Weights of a small transformer language model: vocabulary 8192, LayerNorm before each block.
MLP neurons of a small language model. Each row is named by its layer, matrix (up: input weights) and neuron, and shows model dimensions 16-207. Each number is 128 + 24 x the weight over its row's rms, rounded and kept within 0 to 255. Numbers have three digits each.
After each neuron's rows, "fires in" lists the words (lower case) most often at its 100 highest values on Wikipedia text that the model never trained on.

L2.up20:142137137152117130139083122107132101117129113131161138111142155131125161122116158111122150110090154120155080130178124074119138120135142131105129104098067105116158124029144141135130136135138162147114118155086137142099128148152101130167091118139112129120126139134119123117116154129129127131144122132146154148116121188116121122118140144116111113085108082128152167123129152124131124129121096123083152115148105139105146088140123092130171153095086182100135152148111142171107147070127162130116143071133145141139143142182125096104170162128148139133139126118121172134154103119130130177
fires in: "to", "until", "than", "for", "on", "different"

L2.up330:187105140126174118121071097120171178083149174106134142133148136107158127127137108142130134136107125135160151104164123089136159097122108152140177099145160110128139119100096130153156166145149139153106165097141121139165142141103138098155161116096090157124124118141126089139153109158157108100093140125111144112114087147175128127117123116101075101167125109136147124102139189097131137134092139151180149158119101160153101163096156109084133127142109088089110132104103134123106112131147136143121122114125126131130111105110129146107136118132103140103151119137170133102143099138129131156
fires in: "of", "at", "in", "to", "first"

L10.up691:161092125165177123126091107105121142125109164144091149133145127154129124096116137154165205155106144129147134104169135111133181131099123143151124114124128107151160139115139154108071098122115110135082112126147121141128147154104108140166141092109127144116128084114118144122111135166118115142101143135161149101148141137178119139084125137146117096111096133099128135149121127106146114118165138169146110135151109171107148122185126117117110111128128177180138082127119099154109146124119150150110129134080120147101168092148108110180159105077133141136120130103095149125113108123130172087
fires in: "as", "an"

L3.up705:155130108126124083085123159128108123136114123098172134105144139128137127134123124128113106151065086182085123136136144130122155124134119173162114154149158113127114136095121135162092131160148138112146101122091119072085107125099101112144135170152150130148152159095106170102177097162099125089131118126137125100148125100122147127157148138130116121169112113133160138160102111110111122155130149130170101139122132130131129081089159152149128146111109139124125104126096196115133133147108109136120141184142118121123108099073149110129130131144168142148132127127129114087173109120174134132
fires in: "had", "has", "could", "did"

L7.up105:158134140112096131147117095108134153108121153140143129126144125153109129117102119136157124132137124123130162132130179132131109144128101140101114126108149109198131132177104112067137102140158136093106142088083157116113113139117160100157126144177114151121143102103125142138117156103059166081162096098106093113125092123110118122126123171095132099147128111129119173070137119115098098116148080136095186162113131154123136127122136130137152135101072107121111152139171128134131135146112143118103105171132136136160106102133095107116189162170089132147114156133137132124132159109123102151
fires in: "at", "to", "of", "on", "for", "and"

L7.up824:137130131099122168161108101122104106133126130169145163124140151161097148103133143095114110104108143118141159093103103117149141133162140101160124127089121128150141128148125118127100155130107159125113108143142094122115180158060126136127169102144131115105115116129118125164169154169147155091153119133062133097120141091138145150141133177111129086119172137136113103101114127147140120161131151139131145107079148111138116101103132093108093128120132093107159131127137148195140094089157132140162166131133185172115122127170111074159145117141132146133158121133116137128096150147117111123
fires in: "after", "to", "for", "in", "following"

L3.up42:153106130137142117143166175109123195169118124137101168090135090087123102142107142147134125124122165133089117155149157128158109175104166134114104126133131110158125137109149126127126080138134141121107106141104126130112138145158120151148150132139148113106175096124135108138089106150140153125149094156110130165118154119120154144160123136151098177127091162114119087115092108126129132145098113105149136122119129106121192106109108142103051082175111110127119123160134088115181112123076157131158097139145088114154121129073155162140145133131109126097119137137127126107163129153155107154
fires in: "0", "000"

L7.up402:114109126111139153091094129138129099146123150113155116153146126146156102136126158182123175106147170138102156123135133138151128127093146129127125140140102099139142135109117137113147083137140127147097092122111130125151115147131134144131150121199122145139134089123107118139128147142123132118137113159168180124117124198112152173125123172113116097135147090140124111115137113092103104111147079086122116085116127143083162130136158122111127123107099085150108093121132153133127119092143112134091141090147117132152124146166099137124151120155140146085096156098093154125156069139107115140
fires in: "as", "of", "among", "for", "to"

L11.up434:107145127098176168129142171104117108105138136159110077152142133124136134085122075110153075104150142093142155099135161104131102168119130156157130106150118087161142151111119147125091102134122150145153157141122128144073138109119140138133136186126095128110089115109125148128166162119127121181144101122134151130161140136135119123144152133130102129103129128128108126174129126120138117183162096085141137130124106078119178119119138149128099084087144126144130099098147151116100133105163109138108136117128129097094144155149105127153173112104125123144141117129127168115091104108090154058
fires in: "with", "of", "included", "include", "mm", "as"

L2.up354:110095150134133143101110164115131123141122131160163166144111134166132104125139111115115125119158085146081119094145145113162132111135143098092148085104133162133139156167175135139112098137125107105135126133138124112118126138113136127165142150143145153122166140125166136136126188122146145112139135153118107145107131188114122146160130151135150153098100123095078158159109053100121138100125121128155120105099153114162107119113135162112123123107101142132107114126068116126091169151105105099134183121101145115126097108099120168113139123083125130120162114118112093123112114143171104130
fires in: "that", "alpha", "based", "listing", "may"

L10.up233:116143107115110087097100143100120189135157188095177146152146140149131117140093088146163131154102132116136119156107133124117093129161123131142134145140083124145143106102099120113115148149155109171128131090086123143152084152145149159100123132099139122096172134117110142140105091122100108113113147091127132119175087127111131100116136171149135125126114126151118156100143153114147108109119138142108147104151130099136152169113080157111079119126113120134165090159131159087134134144153158048153124143080096147093127096114143118130146107132130114145108130134175141117142103139153178072
fires in: "was", "has", "were", "have", "had"

L10.up94:105112140143111168151125079136103116132184104148129131119136129164173148160133126171156141094119189100140130107131129111137083119138119070149133158155133115145155153128102137128138110120115140129058142113119162108135137110123128116154108110149155152147161078116120105146131122105115132130139117146087155105149153157110121156116129156106104145114152099158130155165118115082126129130126076077109124126134149130121149112125098131159118128141101141112151127119152151148158158127110162116113106179168181129120116162193126090157131110162083127122113121095133111117090109143109112146
fires in: "under", "at", "in", "by", "during", "for"

L3.up57:136157155174101110131130112101114183126117124090127108126131098108119102160139121123151182124108151148150124124114143133114146055098093106130127124120104144124134112091149079116120116136136120136106107160091128135098162176126117114137095149136122111106118178155097121146142152151086152096144135122125126094117149107145146127123112115173141122152123110169114121168099145112165112139139142126128143122187085112064163131097149110129111161139136140100100133141128150165115158142145118138099115142167134120087122151110137129104130128123211139140153150139122090153145179135112106142
fires in: "his", "her", "s", "herminie"

L11.up798:149124149101132160148108129108116140089099106160104161114120172100143087113150127144110124110161093131124092110128130172131094076162133112156099175128129060156122117137107136138141169101151125131128107136138152117165142149100129122118125134121119118113176102109103175122123102119122059125152132152142125162159103099108112107097160100139187141152084136102120150153116085086076134129095103146147119083126121110148135170153125148112135112152143161149137129100116171127143114114117145128141163143123125116109095096128144108167143146147149119165104123125126111110129145165117124134
fires in: "an", "was", "released", "has"

L6.up771:145119117146133148115145104145172166120118163113109113148104125126152090121108118131156171198105073103155112119129134122135153107123131149148112108110099128113165103109109167119121125144107135133108140125101142136120135125116129181146121154121104133113139098130105138148134120123100114095136131123149160132135146156140145162109168147159144127131143157119099108100123156182108137161155132130142121161117122104168167157124125116133109117114116132149152133120153123128147120088191149132161159109129147157124067123113118097127125100160111121102106118116139136155111135119119125151
fires in: "of", "as", "to", "for", "at", "in"

L4.up248:081087147145149146133164131085151140146116089119122132107117144125109119102143106115128132161127124133143135107136135128105163129125116141134109137156137139090121102173122117120138120136137179127089123064135168092184147140139137131143178106074103136124153145157101117139120147114137121115108101133103087088161142133117115102092135155087105108148130092104138112097121157149125138200083118171137119139134143102101141173142145130141111097107153103155133129106089113127120143088172124051156144127136132128137133140143101105111146110119116137110119140154132129134144164172163127131
fires in: "to", "in", "scene", "custard"

L11.up708:089126138149132150149165135129186133153113108119138122167126121150147207111114091187144124125114148133133130120178111165086144132132154119156157108096138146128147167090113163121129094108141110117095120117134123119128099149135057098167122110124142113111145140122113128134110107153134130190079152110110148133137101109116114146122133117126109120112129137114110091104134122124176106099155152180125127145143138167109130133121088147148146119080154137124123110177190116160118110116117156119104113095167091163131106131107138161084106158154170124144115136115110105134103124068105163104
fires in: "a", "as", "so"

L2.up112:116101108134069104131129088163088167105105144126111139106131097157101132117144140092096116148154114118174120105101111103109125092108075134136126106124122117154119117129109098160091120145087133082134116140159140168126148131129119144170184118146117131117122142125084094137151128142151125097137135081101111156134107126104168176022128106147102118102151090122139161137131106111176137152168121105104103090154126147148142120093150121105139124165134133120103119139159140131129147114127146167156124127117128172142138150097084167116127116130116141139136088166176144131123115181145128138
fires in: "s", "brothers", "writers"

L3.up103:132142137119103125152141137113121108149121126198107111125152118112164115121143124089116152141104139116117119123135123134163101106186105131176158104161125117141108139093174117156137147130109147084102117142134088114100168128135136110141165060121144130127134112096139130133194129129152167150118157087144107137086137128144194108094113111137169132096165132130130130171103142119148119160149121133135107113122109092122160160118169090134120115109151106088161102130131142139122136101126121141108100114116148115101136157147137171131135146119149116107158121179098051115092138149138142112
fires in: "its", "their", "s", "also"

L3.up645:113103120106118132121128118112107113149096088139165112136174126126148099156069109150143151143144108115148161103134114088109141158126142148134098108132115090131112152084127129128135128123154185139123146090146143126166110115128123121142161121110124118154110155133135134129129114110128121118113148113131114126138129138059113156144100185122080122095125115108113092153073139166098126182111089096143142094125161134145159116146151193148101133142103151163138163151152133120144149136127100132132137128137182133152157149121117120101118146144077144115108084139135143134110113170076075096
fires in: "of", "to"

L3.up589:197108127141156111125119104105139109114134117132121122068091106137098172086131143093135161159126148144130127125130154152116148126114125135177143103113144147129091157088126152109096154130104113150106122156147132099115140149089154155146127111109094145097149082149105123193106110126130139152104124139113124177109098154145132146144126093166123120127116118129111090110098141158145132147112134128156148092134109127101140119152153124096146108143108138113101124125141133107135155166158109156100145160104119153118123083084142099127158135140135165163181148099095062115158135154094117109
fires in: "to", "of", "into", "enters", "occupied", "entered"

L11.up593:111103147136117128139119155077124133099157143124093106101093124092147129131189131132150145150136161106110144116133085122107138101168121107073126157121127123162181118136155163164109093120129143154104148093132133133117173105147119120140132121129160082138077136123107132130107155147137103111106113126102155139103184145151113131121072114108156113117151153156113143156126136107131150106132135128119129126150117130154129157121144107173134139178119131150134115139132118138134130121114090148089117096097156112119197111155175131121152149090197116145116117104119112132113155143129125123
fires in: "an"

L6.up151:117144127100125146151152131160093165145122149149137134159126125132119090148100105120130148126131136129141158096126134114118157164136120115130104152134116100104136091133119121183102127108113127154149116121151156148155159158142102158108174132151144117115099154133098153167153110132121112091163117120152096140120085134109120141127108133104169130112146121136093118132151126108163120127136098134122102069103147111166164121156092117121111125084126162131138131140139071145091118084152121069132141131165144172177124123167083098110134161141122107073112125100157122101156150159107092164
fires in: "in", "of", "for", "on", "to"

L10.up2:132106123132111165118072155164159135104123121132116114120095126135099139129132149116111131130138148089148175095150135117123138184167121111091136143145146124132082143110076096120105119103121134128141130090173131127178116102140191122154168126068107148131112109144124124103163158147161156063102151135109157128100101143139105163162110138161109113145132111149141110118162140146096106165124105129167135087109151135137157142106131114154095115125120125151151133127110138148128131140151124094133123154175132155126101092094115125110129139141164137169142124101085127134148075079145115103
fires in: "to", "of", "at"

L7.up892:139102136149099114178090110129086133147168145142134123153115109133114137130100118132199151161144105153168162150110114150126141143127121124051114112113154078090149128148104110159138120124178144146157155127118152181128134120128159111137142149130137076123141117126139083119118080136106164142120148147086152141156164109107105116069085135161145109112138110099121119111103106123153083123124105119120094137172112132125085153135145145122138110115102104094089122124149127098110167148146126104147148129113162140094122151100122143125109142120114067136124147172107148118108124149108129125
fires in: "s", "his", "the", "their"

L6.up443:118138112141137140163107119073128176112121110083176146102091126093102137124152146121136147142154169132136054154069122157126123141080131154123119126129144153150118116154069092144139133118156136150134118178102154141096095127092117109171090124119145087145115132089121156149097078123127141115122114101114182121147101106116094141142152126122153113133100171127189109121083144130120119135132088135128135111125118091158175153130162143118122097138134154153120121118146121133140113125150160134127135121165098160119115129129126082144101117156130107142115127113129153121125117108117105176
fires in: "000", "500"

L6.up23:118101141127118146177111144141151144124144098104136101096069112176138117134144145082129141180118112061160135142138117138159141140147127144116128171149154122106120127122135158151103083115111112095131129104132155117128074133162164166119175119148135157150148145134129140090104132137147103117108101124123103139114116153118106137074136128136101090154159160152124125078087120162114147168123122121122105147161095090108123147121069109130089160099124081162158109128127160131127120149163132109117162133141133130167133108146112145144074154137150132126100149142149122106140102130075145138
fires in: "a", "in", "out", "he", "it", "time"

L6.up182:111149100103146116167087126157123149102156136149134136104104149147158136127130127165146096119082130129087107125156137101148085157144113120150122102136125090155145131156096138163122096125128125073098120149092135095130139117147169143153151146132135105098127143089104140045132124123160130123125141153106159134132132156101122127069135133131169136168149091163112174132127139160127076115122116162141072086085154140132101135064131125105127154121155105112166115121134181117142135088154121127130103164133142182093133128129175085114164128118123152136152120122147162100113137097098120132
fires in: "has", "have", "had"